Weights of a small GPT-style language model, trained from scratch on English Wikipedia.
Size: 12 layers, MLP 1024 tanh GELU.
Architecture: LayerNorm before each block, learned positions, biases, tied embeddings.
Training: a variant of Muon for these matrices, 738M tokens.
MLP neurons of a small language model. Each row is named by its layer, matrix (up: input weights) and neuron, and shows model dimensions 32-127. Each number is 128 + 32 x the weight over its row's rms, rounded and kept within 0 to 255. Numbers have three digits each.
A block is one neuron, or neurons of one layer that tend to fire together. After each block is what it responds to, as a language model described it from the Wikipedia text at the highest values.

L3.up296:091130165106148076090146171178170161115146116103140151104142095141073167132147111147101102140054071146095148085147201149175074132126074127179153126106124095137152138136131132048164154174090142126088100132156077112103130145087102094133199184105152075155140183150121143158142154098104214114
Anaphoric topic nouns. Generic nouns naming the article's already-introduced subject, right after the/this/his, such as the film, the school, this genus, the election.

L4.up99:090139120152121149046116065113060111144164167090096154087091149024142145092166157194124121156035170160093163145109099133144102087140152121061145168097123107072126188149102148154171160125097095153154129123152097097130144132095110053151087133174197213092144157146093120170113139154111172132
L4.up106:192151155096085150090132107139153163154117148211125145113110166081075144143169145152071162095118178119132170103132116149159124090096089178070126120142109111073113152132131144165157134153161145143129154171126145119073102156063162102077164076126109116135109113112100104111154123183104126107
L4.up124:124152176122111199113078092111193156108131119149123136082147150103126153144132173134119114128142151123142137118132188157127111122161119127119088081101165113094102058160126198145097112077132108170088154113138172105145160129096175179104166122195140153131130113163172129172145165106100143184
L4.up139:135100079144202120145171119143119103145187129121095091137142165137174129132132127128080086099149195084158170119106082156102153090154065143146070144149162145069140113140085119134113141095117099147111177133077137118126181156128182107113143090169109138167120110136191135069090128167113138080
L4.up202:153103139124128126113140063075084169153125087150111127134110173134178130093188168114168061131102174108137112087158162170078149127103165134130074169088173115083119148171141113160146093129119120163148152093107137136113100203128164081143131068177098113132105162221161133069104082115186116135
L4.up491:153137158105160122120156107169099158122153152135154161178154199058142152075115135128164087106117171093115138076137093141110104197138119147149109136149160092079103164158099217192146098069079079208131161123072114150179148177123142076117090078177094130089107115108116047146087094139148134148
L4.up749:147134160102077110104128145099175135178176055157151152164134128081195117093136098141163098159080113100190122097153101136116129151121137124103076129185125083083116122127149126156142113154167172103184129134071189082109146181101179121130157107085135145141154161160136065125106092172108150109
L4.up866:125139175152081098176130081094049106254176118123117073162122133050157184117216087136202141165081123148083115089157119164086126121097122142137136162102132133129108153140138130092154118133155122093162107127175125124087149164136109111151134102167165126094129094135124127101123152190135194180
Personal name pieces. Tokens that finish or make up a person's given name (and sometimes surname) in bios, sports tables and plot summaries, e.g. Tyler, Alex, Marcelo.

L4.up243:149117112110157168114113169146085157065096134150119126178075101121096091146170110122177123127127101135084104101103132061107138152144187052161077087175164133136161137131129139098171191081129099153162180104045128173152161111201127133140138125080151122124181135051183117138164212179142113163
L4.up260:122123138110101120129104054126141178115114132133128163110095126098206124091155107099127086122054086081125123118127125151117175173175125195125114128091111110092104121127160162131116177138135176125147140123074112136090149150144120108057140201107087138138146118147172093037168125121131157136
L4.up267:131145158116128110161137082115110140128091090193117113123081112161141073145139100088107147197133129148102136160101149100114146134130163125093122136089114065101129108143164055176135167106140122154129062131114186143142125197113119132140156069165137130141099188111189080126150173156187094186
L4.up418:174165123147138102133105106139177086097123107156136198149082106101119073212108130102129187137157140164186102129100177114100137089218122147109093113101102205132114152134126117129127123141142133154153062147116164148133138139138091143161209164126099121119145111096158138120114121208107148191
L4.up436:129161119095125122126134132163160173162141126134144183107145092121146136154168109096118139160082126117159197123145104141134143087120151148149143159053098115096179093115096052163126148187182106155151130119106133183149160107159063197134136119137078090143135115143162105052173088103161121161
L4.up592:133149112150129162112126151145121124168119193175123062108133109068162070152107116130119172105154127159147163114139144089128150141164147177127115068152111115141109113126087083117127149125206176115131124077120160108151154130181116123111111157169099136107095113134143085117137173121145188155
L4.up621:143148146101172107053098104154148164162101134124204165146196184154144142087118140132124181157098046167068121184139182145027143092188104158085116200107165111127144094172132127098140141118112100113107103072065126125074133159076125124127177094117130081108155105117067154086129127086185096065
L4.up714:129150149148140150112088137135117108159092140179138100123136094163189131131176109123147149168114147165126148210085202119103147144131128155149159115150128085103155094154099136129208150157129111133162133087058114088131189132134148155135099164120090080108101106095133085079111135123137108149
Word-initial split consonants. Single-letter first pieces of words split into fragments, mostly after "the", a comma or S, as in m(ood), S-w(itchbacks), s-n(ipers).

L9.up60:155105101157119181085173169155133115140142141143058147124117141087092110170127178157033127095147111139109078179134093138084053159133148106109168134120134119154140091139118116131150120103113120137144171171135139074114160132117116146148070144122127101199155053097147149124132145072127079175
L9.up91:092117097126101139128179149136162139120118148100123109105146090068107141159150124134121141119114098174172090166103149131163155122130188145160112157123095139160131122150099160092128163138133158094139109138132208111126116109158117123131193134108122164145133141085129118136157155145174094177
L9.up238:138165112162095105137143173065131136091127120116078150188107085102180113105158119108157124152143126168153137146146109105138094131118149079104146153127114101118124084116121106124131126133111199128144125152110149152112093074146132174073092192147105089090160074164161151099106107105108091163
L9.up337:095154101088143104155134150094162198092133184136117098153054129147162161155148083079137106114070132093110056121145208158130131133211107096117095173120120116126126097131141161170115144173143121103162136117115156114178153138137114126159114149143143115144140122090128089110156141150187135150
L9.up439:139180110092154163085086081093110162114103103159144127094130093145207110099192165078133152147132162082156066138147177129114150137128075110150119149136164161147189096125133119149152152169157095079146140099092116109127109080132160089084162117104083059136137119119092134096140124085170120177
L9.up480:147190161114152148158100071106130133101120156083110096127085131134178194119142126112094150163085157124194095139097118179143116122172148132187162149150135093071123177163104162093147141166104098062144142134125128104101132128084094112195064117176076133187178132106092040109156162035153099133
L9.up787:164160133152122172101082115097174118088129147155103166127147058158124070169139131125155111156114115111113158154118134150109150117112150086101118091139152177122103100124114092045084127120114153105220116109088179107119126080143186126113116123097106136210122115072078110093185113094085096174
L9.up971:139161161132124136113159108103129161127153198156126161121111123112190120131152118141161131130156144138194142172133149124121112059138153140135131116073117157132159152110165073118122148115112121093138074160127162146075095061099101174122136132164110028093086187099128137151105107118167082111
Word-initial consonant fragments. Short first pieces of words split into several tokens, mostly f, st, w, p, sp, as in f|ierce, f|raud, st|able, w|onder.

L9.up22:054090119152164170142110111128135160087150157168099177048115126135135112175121176119125123104179098153135187115143136160123102106159129110152171117141149195147099102132154094164082108100145077078135096100065139070096110054131097101173137142134154079139129161084133145104136123152121158116
L9.up315:106110127111133100162078112117131144134060120139129107111132074146124120117147159139110081148098135136124146116136133117169143118140102092186182120121211121099143141105092094164113102161166138080128045093118065120114055173116172158113150090115122159102131098132090141122127109123128181207
L9.up345:139077118188127113116118180156143157133156141171142101173117111125145106157134066119145095151115140068138155122115148154074098136061123075186095162145147141140104171072166117185122161084089132127173125117116126118126075144139126160137149089115159120131128108086136146106153077093148163174
L9.up434:119129112086103144135077114113116173145123115173108170115165131196132149148143121089182095098127161096118136140139121114143148133114130141235102161094150132150155060118106140148099107100110144126082134138098115126101142142093177142169043141063175182111082089099073225121079091132099153149
L9.up876:100141113156205171194117131166131114199142108153110147147170122122181149165082112097173080211110159153168112129144125119168133096151141075167165164092083136123156091157119152128127138133153147078157117163056159101140078096126056126125164147138145157089094136178131073109118155095134117149
L9.up907:136121106179096107104117134116128148154127124112160117152185085150067126195098113165103139133126137141149222156147158115149094094182117141174092149065163114128149108150113174158091078185123114093111159099094126113115103154092139109132078131067139146125121184128086220102147181092093155122
L9.up918:116156148089133136115121119110123112134133142108133141066119150149159109117107188170109060104136143082100159159154153178053144129188076140140126188107058208150079164113163118149205103163107116048158076053132132149099156140079095134116147114070083121193171132148084148150131130102108102189
L9.up992:098169133121117130175104098139130157163165085094157158083126128150157097142157109123148141133118167102118143172124093157143137136126125105125114083137057124189150131131140109098214133113154172157132131132080150069076150113134136142158148156114083132112149142130070126143133117103139134184
Word-initial P fragment. A lone P (less often C or R) opening a multi-piece word, mostly proper names after dashes, colons or commas, e.g. Pitchfork, Patti, Paducah.

L4.up15:153073125156096150141097132107172137129197138153100143126132166187106139119089136115153100126125139137120107149123078079084143172141150097183145178153107099131103177139175179132156159088121173087063148097161103150143113112088132243116108126157112112142136118132189122142140197173117110131
L4.up203:184145122161134152158101127063114168176154179151174168148142103171105092147164148087164124187085102107128093095125116097100139170111134094113098107081111127114141083122154150092126145084117099107090130117170087112172145119135026096086078092110145106107134189082131155095181167130121137104
L4.up231:159096083120077137131112185157117143130174179114132148130132130100143133123115159122146089189104099123078095186163125135170229134119144140120090172068096154163093217162141154113111123118030174080131118088111123174145143162152123133156098168120105082137109093137144116122141122059137119125
L4.up268:175126097142107110114084138139067129128131197165099114123130144097149125139080097075108156162145159122091127147169066099124213089164085168186063122084167122166122136190097159117161138096170172096137034114130093154155119208107068118155138140131100047137091157109153125122127186116117140125
L4.up286:162087125157093111148126128119128150090120128158105151176108088144161138160129181125094167117074144096115127154107035154142148111111158149172143113142162128115135163167083103148135161159078124102111104102074139198160112195147154090124157154115174093108104212115151127092105183079199063099
L4.up356:090117150093148158111164116152139155110093107083156051041146146096110121167180201079120142138126144177132157127145185147056116119104099110102119136114115172203134154044179101148135137098100148081091143114089118182160185136149147142131134130090130133151164139083130125179177146086109176131
L4.up451:128147159103133113103155112149127147125160061107071158106081092107155154157091155087125151117138089092087153151168107159139101142143175068136127135153172095138100110126116168112142168068087164084156142137129078124093133179208124105188103119161173104090120105149114121136130202058136136156
L4.up504:121078118111120083079209106190123112109116134128113166089150123171080144153105177097115091097092166137138116152147117158090130142213170167086085121129119089129150137134159121146142150182127146129116191209137147166139087102095099067157142084130135117095145103171134074115099183143162070056
Ranks, ordinals and numbers. Fires on rank words after "the", such as first, fourth, the most, only, and on digits in years, counts and table values.

L3.up658:172126119148141121110137128115140217111129099097128119213147156130189124074181109067174073106156162121171149132146149218098147110100122177150108147151144101151154135166085153151116145136101076142121171103148108141184091158151133160115174145074089124061133188155116118137155141164121117125
First names in full names. First names or first word-pieces that open a person's full name, often after a table pipe or a period, such as George, Simon, Rich(ard).

L3.up23:112132066090182182116162067146115176143142101160066123110136142123083149153122152091145104077134078130174116139098098154088104087188083146125105112088130156091119131092164142127161132106149129180169116107119148097129132110104155135140171158092138068135168119156127120128154116096170099141
Table row boundaries. Fires on line breaks ending table header rows and cells/digits within wiki tables, e.g. after "| Goals |", stats cells like "1", and before colon-introduced lists.

L4.up76:156158148172135108119158080150121103157105054183147177153190108110174127169116128090127083126149074123110154108123174164175104128159177185118118100116122159160178108118083101119138133081169139070180111141126114103127195184122147166108108171148173102117174111142089109108063135164128113114
L4.up86:152120093185145152151112156103092129168092169099044129119096216171186136104102129107118131103074135123120138078158143117157124081164102161121101111143121157109090065181100054134146089130081061176124164128195114091153148150141135144133138112119139054121174158152112095129110129141174117199
L4.up89:092123068086143141175127077137047143187103131140142118136102129100107109108125075112080152152090113051108128160180113107153122130188107152190106125113130093160092102109149102061134124086109097119137152114134173117112121132119141140180085140108074146142151116141084070053094157139159093092
L4.up227:079152133126130188140106135094098114161111130104119141105160119136064090142168131159139109149095131242137154157074127093102148122153135159134111115137111108155095145106151025153103168141097078111111121173133206154191111146142173176113147140047131110106135121133120111106113092142117118124
L4.up354:133093106117091120124129073129133166180167120169103156141172095110135095154153155141148146162105059169074129120138137162191155133095154121102122068122107100136165137136181111164145106072125141115151190117120122170175165143125190157179134166152136087149112153089103116075121147107117109073
L4.up476:131112145132124104144112097089159132166077160155119101089147134142135080129150090119096183099066118120141172079177160178137102139139146106108125154095052113124179120129068064157136155101120145095102187121101125166113141154158163120157121131071105131084158160195157149099116153136137130172
L4.up779:122078133085133078150152059129174144179106156117172114099115166134146150135120090136157091081091096140091121086134173190090104122127165113165113155114074152107147144148097138099119157156155159026076093144124143085101177130109144095133071107118074077142083098150176150114123151145155156108
L4.up850:164105156116109125125150119165154153113141072150084137129211120164125085102147145138133145110090119122093172131092158163076153135124033186136125134123134123144130153151077172042138020139167124033089158109083163141120135176195111139078101137147111145197118167167131137127115159132154166160
Line breaks after headings. Line breaks right after a Wikipedia section heading (==History==, ===Robert Morris===), and at paragraph ends or before lists; sometimes opening quote marks.

L9.up1:071130133091124170165105071129070118156123114147141130163102157131140099123090101122122089172133090131123075150110122139120138111147063141149133040080144143143122112149122110155150183140104116040147179137120081115167138153134102112162120081097141144118140148106158081110218071119110094177
L9.up149:157054149179079093102146143164122139113134134088088087129112158157109092107078129118142117135059171153219095178141168138150119137156161148162084099128121159165154063120103100116111128137132144161119154098130105144041143160124096150143125179171155113144132176134149138131100157115058131141
L9.up176:130080121121132203118097091149190071141125152148107088175077144159077142150065110060142117166111115058119117194120083157176138149120160127103150112110072152163103160108121119125117120053123144105145096119123127088219162155096095138148080086114175122137115094100119115095156109106163125068
L9.up296:131066122109103192134120067097121134120152123115141115134104108114122120116071106131116135122089123082171086174144147104086146107171178157087133114141124137144112204135074122142104114110090091109085167169045135123137186163118119077192152127097151195177126089072150165076087121136072194113
L9.up417:143067112145151204119158092195126180126146146170155122151145102126094107085113089070110106120118122151169087101093115157169130132110081138175142141071072112068074106190145166150098169094099165054082142155131137092156139134159063165145094185149171107140081134114116106151094076091134119143
L9.up646:176140162085123125154147106189157154091119180115084079141086148126123085150126177161133120161140187155088146139080136122133102080100125140184153116109143125069148150093118167072098135120093160107102093156111147099152106113167120137161181105071133135141106081086153101062193117104137113094
L9.up726:131070106142124141180098087153135163118171117154091085163097177155127072133187126128084095089072128175146149132126119122119123112137119109118096094093149139111179098068047133121172137144142186075098139128138159125125122136114064132192128111128134113183130065174144086130068131128187163120
L9.up839:139107150127119151157074077152132100148112189118098125192118116138098123116154134164113161127083079157126123135168163147106165114153148177103126132124137133142095100112099130101138130135109089070157215132131153081183065098092117186142115108130122136115084137111114125133152120144098152102
Item-start boundaries. Line breaks and opening quote marks just before a new item begins: a new table row, match result, section paragraph or quoted title, e.g. after "| 1984 |" or ', "'.

L3.up158:143083170127192129092097102192126160090089137117072121131132094177149123124105139138122162059147131147179148150078184163087092094145139105149090102120076104147126138129133148150124126121153167135093158191153129119136185167093073114110096103116139111128132161128119122185138217118146090134
Word-completing subword pieces. Second or final word pieces that complete a split word, name or year, such as -ived in short-lived, -985 in 1985, and Springs after Colorado.

L4.up206:117120108116105143143105193118137077182157097109126119146085178167109156094188074135122115149145089149153123179173124136103107210115163217130113130108108157102180086131140091117120096119128121135114081119104146130166111116112140131093126157048120158118133128147136123123142153091137185209
L4.up257:117122076092066147182079211121116060160135192117135133168128165108132125082184131115129123166092166148133161156109129167107130141138132123115138130138143169109165156136091098163107123185131114146103083141135166120125107148117103097147156187120165152124185145146175089117093117188136127116
L4.up442:087126104112103071149129102142195111145167134167153181135116154097082080129157093119093135134165107152136170175108144156121156161088163146103137173146116089132238144117112100173101119183142083180117144114138098171118172169093078100122137144079090121128134103191142084153136171140068145085
L4.up537:106102185157108099115127135095126104137087113157106141098120158188102183165135110115131131157083130157159031189152131129118092137134143151139163171106170139154097119211063102133121151176153090096107080091138113138000073133168100116122153126177194138108166143128091155077121199157170097152
L4.up653:124115105100141139166104182132149169155111114109115096144159090070148158147123112141110030116086148153149169191104117086107114176159093159142127071143189163149100075094106106143127141185128109115145117106125106097132140155125097157118178163163167114131106169172177114127159184122057120189
L4.up674:093071132092091121167121079115127131108147080152140075130152092046155082116160090174076132134136104129086157170135167138148179158118150118145117112108133074132149139136105113159097110109105115074209164125121123190161133170152140136208143162108124125119174144118068099058121126193106121119
L4.up873:075136121039139113118078129126119123149138131099133145102073148099115136121179072141112080142107107131172163145169108103101195124095123193120120145162133146077144093141104131103133135142109097190131133140122192141130117161090054098116149113159207114131189080156151123138072120099066164153
L4.up930:088123221188129155155155159114102104087098120126098112160160123177099129085156128099160121173057109095123092149109139192134129141143151166139102171112145159160173109124089028173147134113083077131146099148144165126125085123142103099131132177105180135099192139157124121110117207109116084158
Sentence and quote boundaries. Closing quotation marks and periods that end a quoted or finished sentence, e.g. Bill.", Ves-ely, ); also "the team/station/band" opening the next sentence.

L4.up83:129109105118140125152195107110157138104133145097156120126136114089115097104135095119138172098129155151210132121127105094143111133176185181221113086133108127151144075174119125074176137161144156100093109109099159104131092117204140149156129161117127021108063120159067159097152108150105133139
L4.up136:135093161134147106149068167135134155172095143113158153127157084124143134081069165121101173147132113108109178197181169134121141146133106140147100098153084137087141083148132101077152153132119135143126142109124100117116114074148085142202083076083089118158140145130106143129138163169115127093
L4.up396:163135095076150103075160138119178161099132144123096140159089149135173134120162062116157147160083134097098135177124157143185068078179116136162125137076114117183140070113153090120156141145143150141148104187073162114142100116081107109124143147122177173099105135108081129079165136136119175133
L4.up405:155126154126143130175125113088082138136088157161160104102049102103136106133110086146205143101117088105050156144100128099120085094078120150128175125118165171168150134093144124205088156165139164133143161105105179139124124101121138135141125163108122170155111187092131188145103081086152156082
L4.up450:161122112073126135143119137142143092104146134162161114154112160110145117163142117181111120161106134069131118125119174121166124155107134194192006157127157105111093102164114109125144097123096181082074110145150081149091101129054199096094184118128159149152067150156164096091161149098148231079
L4.up637:118101141117147179186090089168160137155098058157095083130111157116146140176145086142122132154089120061201161117179201049136145084116118087093082154120111098188148115123118074125135128137130133139104185117158092143119122130164189096100145125150110149155097123156088151132145116130126134168
L4.up927:122150161108154158123161123069123151140192156153111117071122131162172035134104125139113126162111132174138178151153162094153099117136083112142096112157102213113089186128069156102190134121165160105134131089181113091120091155153104121113130131114106203135105125121131197116211164099152108133
L4.up966:126109145043134136097170164159116125163147097167104127086123176109142155136130074103148103127180051084148152125152144152089158159095112092082130151123133101128132108106116107127084121163147179150113129115168124149129108117201129088121124123106133112144129141176141126144206148138108053118
Mid-word p/c consonants. Word-piece tokens inside longer words, mostly a consonant like p or c (or ap, op, ep) after the opening piece, as in Apocaly-p-se, pal-p-able, pro-c-uring, M-ac-clesfield.

L9.up67:142110124198106137130161115141214129180103086115069118124087138146147178123137155182120133171097143092140139208102089113184159038111106203111158122173147167108141155111091175097108122153172085103137051105122130102147119110102105130081095098154171145090077136101051108141132089099117143125
L9.up130:127166090143048167180087180134145093175182183134107141115127135188086118180085124146089102151167117162167133151144132102136148097092118150112124134180170109055180155173099127158112132087155137166124098141136149077126176129125149076042141155148121054126160082155158138127090110156086203157
L9.up217:143138141151156112171141193113148091125129143117108074168091122161125106118145121116111135145114127089132148224064118180137110141084105146139124122117103100120123131107165163133116117170135095098115075128174112093142153143072099128138133103138132142069134123140083102126126162176091155139
L9.up243:089185095130103114154126158174147064144156158092099145155106162156092166112178156137097092121108104106119080183096086121101168116124127130123109075159121164099133150110149104098154144155139196204157094109145147125126154114166141118161134096158209113079134144158135083186152062170146138153
L9.up266:126084105107034129186189137091101080188140171104166074167098129158161128100140162154087111140137176129157076141069137092154122151149120128070120133111139132125131122113146183152125105134171152089121071104155159174128181136083104089118114082116138150074073178159113068127098146119147179152
L9.up393:108115113097115116197153146140141085147131126152178075123079160176095128184241117113062132126128131183125141155078114126111168117102127171129097139140131142133138128117137114114130132149143171141159151117187077114131122105114081104133153148155184126101133154093081163119139147166083159169
L9.up430:166181121183111124127170112102139110134137132127100086172109152115101124172127128147125103180220131075104114213156141130151124102134107151134106137154133107127173153146122118081151114182171064143128036144151136061149067117113097135136118135108115159121131099145129178063150174149109082129
L9.up717:107164139153100086151089149162144074171123172130087107136122173137128168109209115169104133114071137083125056190055084152189128129090169116139121072159117171122100135114132073122127113173171205148146113065128106155132090160089096118143137084140152096091154104096159115174131062131114070158
Sentence-subject name endings. Final piece of a subject noun, usually a surname, just before its verb, often after an introductory clause, e.g. Zand-berg, Schoen-feld, Fied-ler.

L9.up15:133113197154130108103149051100118141183118097128150146148137115162100124148137110162096118157120140119094148131109093163123117050125085138151117113115113150115143135113142156090132179123142102100097094092084099131131108121102153132185145133152043136145061097100065123092150150181153151154
L9.up244:117185105141108117097125154109122097113100142133109128091196121064139129130150116181152058144175186142158104159106103131114125088089182155092093153087139109131130145132101140161114179144161106179155188088075067144168094150148108120129113154071127096069152115102151118086127135186170162133
L9.up556:146107119122125143221121110151063159191168094104116143157163189114156139155117129093143054146091106155158159160126162150103177066110091101187099108090127125086144142166175102180147122096165138166088177112116119151128131182136186113118163113130086113087075103145160140057101116097182108132
L9.up595:133134123158218085141159120104145178172192063108100148157128173111141147108119179118158089124068138113162143155172114152124108084120152151162071097100152074101106170147143157152125165091069101191113186152145140168127165177075147135087073092105103164108079129155115138089097100154139194141
L9.up649:169141180120116143173135164163096122151173107112122169167105141115152221217124119126104110168143144139167129197131158144105140151119061157138085158050104112126137183169096111137127126083116096130082101177146117148153127142149130103152142081126107121122100109141101090087070118101137154122
L9.up665:131073123134111107099114164072123107151107154159124082153134134142136185151191176119137084176139166115157098164088115112133131113122080146218124108189090132172097195133144135183127092076128086145128169103170056113148110130131142103146108092133088133162170120111141137128134144128153113165
L9.up671:068134122157144160115072116101140080129137114131128081066178141136111078144140140128136143148151094092183142147185168123106142096161119134189132127121159113187079128158104136150163186132162081105196116130128103130083164077143155094146154112126084173126112114061116113084117125171132171145
L9.up900:095084122136058150131126132130097062170105103205107126184094119171135059086139135120125099145125203127142146100140154125110154145141082086100131120107139140156134129097165153143205136114169119138126149103181141075078127148104173169123152169110095158165163119171131046134121114161099075148
First names in listings. Given names, or their completing word pieces, at the start of a person's full name in rosters, tables and lists, e.g. John, Danny, Ian.

L9.up254:103091146124131089132058183145086189097118158159132097067107154171137151203100094103109147172116161171184127130110056206151171132163134122137106136087140143138108163188115135122168135136123158136110078125173096118085132157138166111078077121156104083079089162169154130130131162120143122116
L9.up292:132142125086105063127150192100121179065129188150096113118093088112139067111184107123145149141151183100069140147107079133137200123156170133168149138115153157128089157126128194142145071110114109109121082172085128206140090131098154160101098117117125147108089135131159144084163117079144089213
L9.up369:083137129122103124144190181123143131115121144117133087125205146098101110132117105113094103166095207111081102076167114089169190107181176120139128093137121149154151169114128074137131186146115206134154113067070188121110104176112129118155138126151167133140108066153159135154141098114120096102
L9.up479:125117088147099152112141125119099148119138139106223091138142149094156150125166164111126164145158163112137145156126099150129139105157122137104162074132121118146120166112093121146127141113099100131166123143093171163140096164109110146148128064131101110130135089148140177102128119109164133082
L9.up601:094121108134177130115153154077173108120155151104096071160150088125099117127102161082156141102120165126144093078136159181141156136136141089060173172117115100106155154179139101111132103083141141164154122098137122182067092157137097121155110105115120143100142176160167139115114134147100122108
L9.up736:154156098135114102125103130156120108044162203139170095123178105103077132085108123127164112113153178116133113110117117126057146092167114116177117154143122120192155125087185118165116129138157145121091059126135168167132115154152109093134081086111159158112137156121151176152125086121181086117
L9.up889:143159081136137106086086129101139104117119170126074089147156107155140152162092066119148095136168135127131127121125059197078133100109161097144214159111095072162082131183067107166128098149151171100135110171163146120182153149111147143146098107122101114115135120105144133116137172143111137113
L9.up952:084090145154204066126091100069167088078139136063112091132138080183152156066173153104094139125093118120174091130136143076114143044170147151184139099115133151124088130092149114113189134123171136097114099186085109119129153158076139163195094148114111183106128147108143158121092134156145136079
Event-name modifier slot. Tokens just before a named event or competition, mostly year digits like 2006 World Series or 2002 Olympics, plus words like the, friendly, reality.